From a checkpoint of a small transformer trained on Wikipedia.
Size: width 192, 9.78M parameters.
Architecture: LayerNorm before each block, biases, tied embeddings.
MLP neurons of a small language model. Each row is named by its layer, matrix (up: input weights) and neuron, and shows model dimensions 0-191. Each number is 128 + 32 x the weight over its row's rms, rounded and kept within 0 to 255. Numbers have three digits each.
After each neuron's rows, "fires in" lists the words (lower case) most often at its 100 highest values on Wikipedia text that the model never trained on; "fires on" lists the tokens most often at its 100 highest values on Wikipedia text that the model never trained on.

L12.up513:175110076119107117109076099084119094114130182106136097151119109116182084113174108120095106100135175149130086139111091091125125096114141139117145142204171131111145093158166127109163185121118154188072111178129160165050180124112142111165126101116154107155133087144140101091112089140075091121113108066132164142157133134145123165196094147131192101121143105123130182148147116155170120173052151103137158118157076177104080120089115115124128078117169166098061148178192063097162195151118133099115153140141189110117125182102144156215150128178135133077137147131127107109109109115117131159
fires in: "was", "is", "being", "were"
fires on: " was", " g", " is", " being", " were", " be"

L7.up196:088161131086144202119107128132156165147184114095156173132145124138179163159127120169148097128108122085128086105121129096069108137118176110081097138077114073113147116137159090100140136107120126125132191126143149187172159073137129184146079150107114130135079143152183115165102122177141075126161111122123132137144147142121155143083141122130128106148152120151214168103086116076155177127122119121160098069087156138078164147124112096143115134081090080121129150108133130022081119146131120126120130130182160180073077154101097148170102191126221119105096100139139065201131149093108086160
fires in: "of", "for", "to"
fires on: " of", " for", " to"

L8.up522:080148160180150113114139102114069119146138126101173090207061144138116167185102109146116138102155108102138077082163134094097090150136158105090096097185137077158202155170187078189111121156142150113141173094161172193139166120111170179171124149090141126215101126094194163182143092111097072090164126145118183141133125120135100146102150142119127065126062122137143148126133146149122165089177144174101115056099120114100128120145076164117132108077157142099142145177119143135151179154157150107123153124103139141086074114142088127143111162135141138112072122138091084135128142152155084142
fires in: "in"
fires on: " in"

L9.up753:115139145152137114091127132150118093124129191072135143201089130120083124112124071120111089138147126107098082066158130124081148142138141120036163131127181087132159106156189105106053161139121145144138140153157130175100131142104173113140157165089118111178154126135177116170140063138149116103150140104129161105142112173164080130098183072155111157131114102111174061117184131177155084136122125094144126114129048072113112104104178167144130086105139144139151160131215100100125093171134127155121189131163196114119109135171083134129060136173194098082119111097138076128164142130131117170
fires in: "of"
fires on: " of"

L12.up1055:167112120099122166148095119116114130160131171153158117139133034135151100134202073150126139116128191126083030135108141057108174121102187104146126120193179154100080153084173097153141178137128140160142137117112106135159163122115132069147078099169139080170186087178173108160106110124125102119166146103071135107138087167151098126145156127063137114174118143125131176164159127185064090124107119098105083112146100143150113130141041072192132124103091156097146138152127121113143148139101076177090107150121164145091121114161145113173122132134122062140139132115139112185139149130146091179
fires in: "was", "is", "hotel", "been", "be", "remaining"
fires on: " h", " was", " g", " rem", " is"

L8.up399:143111129081154170151107174092135156151161170080164149164121133145102177128116110151149096119102104124211059095070103105135111136098126155134119066120158095095161093131186114145123088081141132122099165103114094148155123166099125133115114153091170126112141154114118132116119149103159077063137140120126157090212073212127135083122124145143085080154144157123145150124134122092070125180140154182200118091143108164191173102143143065135148158109113121178147175075109088043079159174137159103087179104152155130121074123104174152137110120160162097146119087102095086165143152117156155116
fires in: "for"
fires on: " for", " For"

L7.up706:118167123052126112126063110105113160108149089115145096195142096159117093130124120119141087165198135109132121106135149107098111128138146120104128110142121147128197146078141123134128137149140090082133136108139129141159109120142166146148137166095124113112115125156142083142143105171128040084210119090168144156081148149145121211088156124150121181099080091104156156112152168142105143114140117104135135150078152113057134113132164115143150086145127113075096198241143051126168085146115096148165152164160127128112056099117103132179106184200167163145135099049115091132162110163142119136
fires in: "of", "in"
fires on: " of", " S", " in", " Th"

L5.up453:100167160054114130130042115128102182099158114085133139165187067109157187130103170171124088127144122099127123111147146137113103157154168103137139104106176137146159114083126108110163088165151108073099121172130118054166104132140145146132138168133160122090101157143136109121027183178108105121191161119191167098136147111063174117084149119128106134084145153133170135064130143054144146136099169107131170117095163105053137129112088116122048116131122115148147177142123153089149182137124111130169139099197121141100076136124111143160067164153148129130088117122099073151107119161134094139
fires in: "in", "of", "march", "february", "october", "april"
fires on: "In", " of", " March", " February", " October"

L9.up249:142194085069177124113095150172112161102127081155158144181180037140132088104183080115108191149142126169113054167099177107106131118119139184135106127155118152125162108125145112132130121129116189104128105146144084111166169133082108208120193127169136102171175109125157136148066094139091094107188146095100153067104089127142101057111078113123112091131111119173119131151186182124118106151125159100110112142136114125158111093142197115180129126084127097163165144153157080067155133159159114119080088157122124096119149106130143146137162139131180129090098124132104095166116124104142049135
fires in: "to", "is", "and", "was", "becoming", "albuquerque"
fires on: " is", " to", "er", " and", " was", "oming"

L9.up270:114160165137144157115131124149065152093130165130158171195100123129119157144135099103169155160138164083130114108167139082070086170105160150137149106133147056072151114129105076142140173122119090127132151105140127156131120129142070202134135122116166154203175096110121132150055136170110092082189100135099160098124125177141055093126144104128147084095130141133145131146133152195103163118116125200150098076144157189158138172153068117140102155077113131088160111110113139042094154156132061105106162063134138118130090101133083110152101078132162104171063111147110111099164153155139102170
fires in: "for", "at", "by", "until"
fires on: " for", " Mon", " at", " by", " until"

L8.up370:119100092144208134114138074136104154117145073144161134145064100104119167168084132129125090132126136111137111103101147104110126109100187139056120116154135090121154111166168109161097172146138109155116158120133143109158175071084151158132149140059167131149172119114150183155125142138091102108167122099120142158112134171104092126171180161122157105153090143121140164132217173152127099166095177137169126052099117124118083095141179115149085089061147157061063161173106071060167149165145151141174160157151128110095074126138084118148096160166149130134105107069096064142137158088105127159
fires in: "of", "in", "for"
fires on: " of", " in", " for"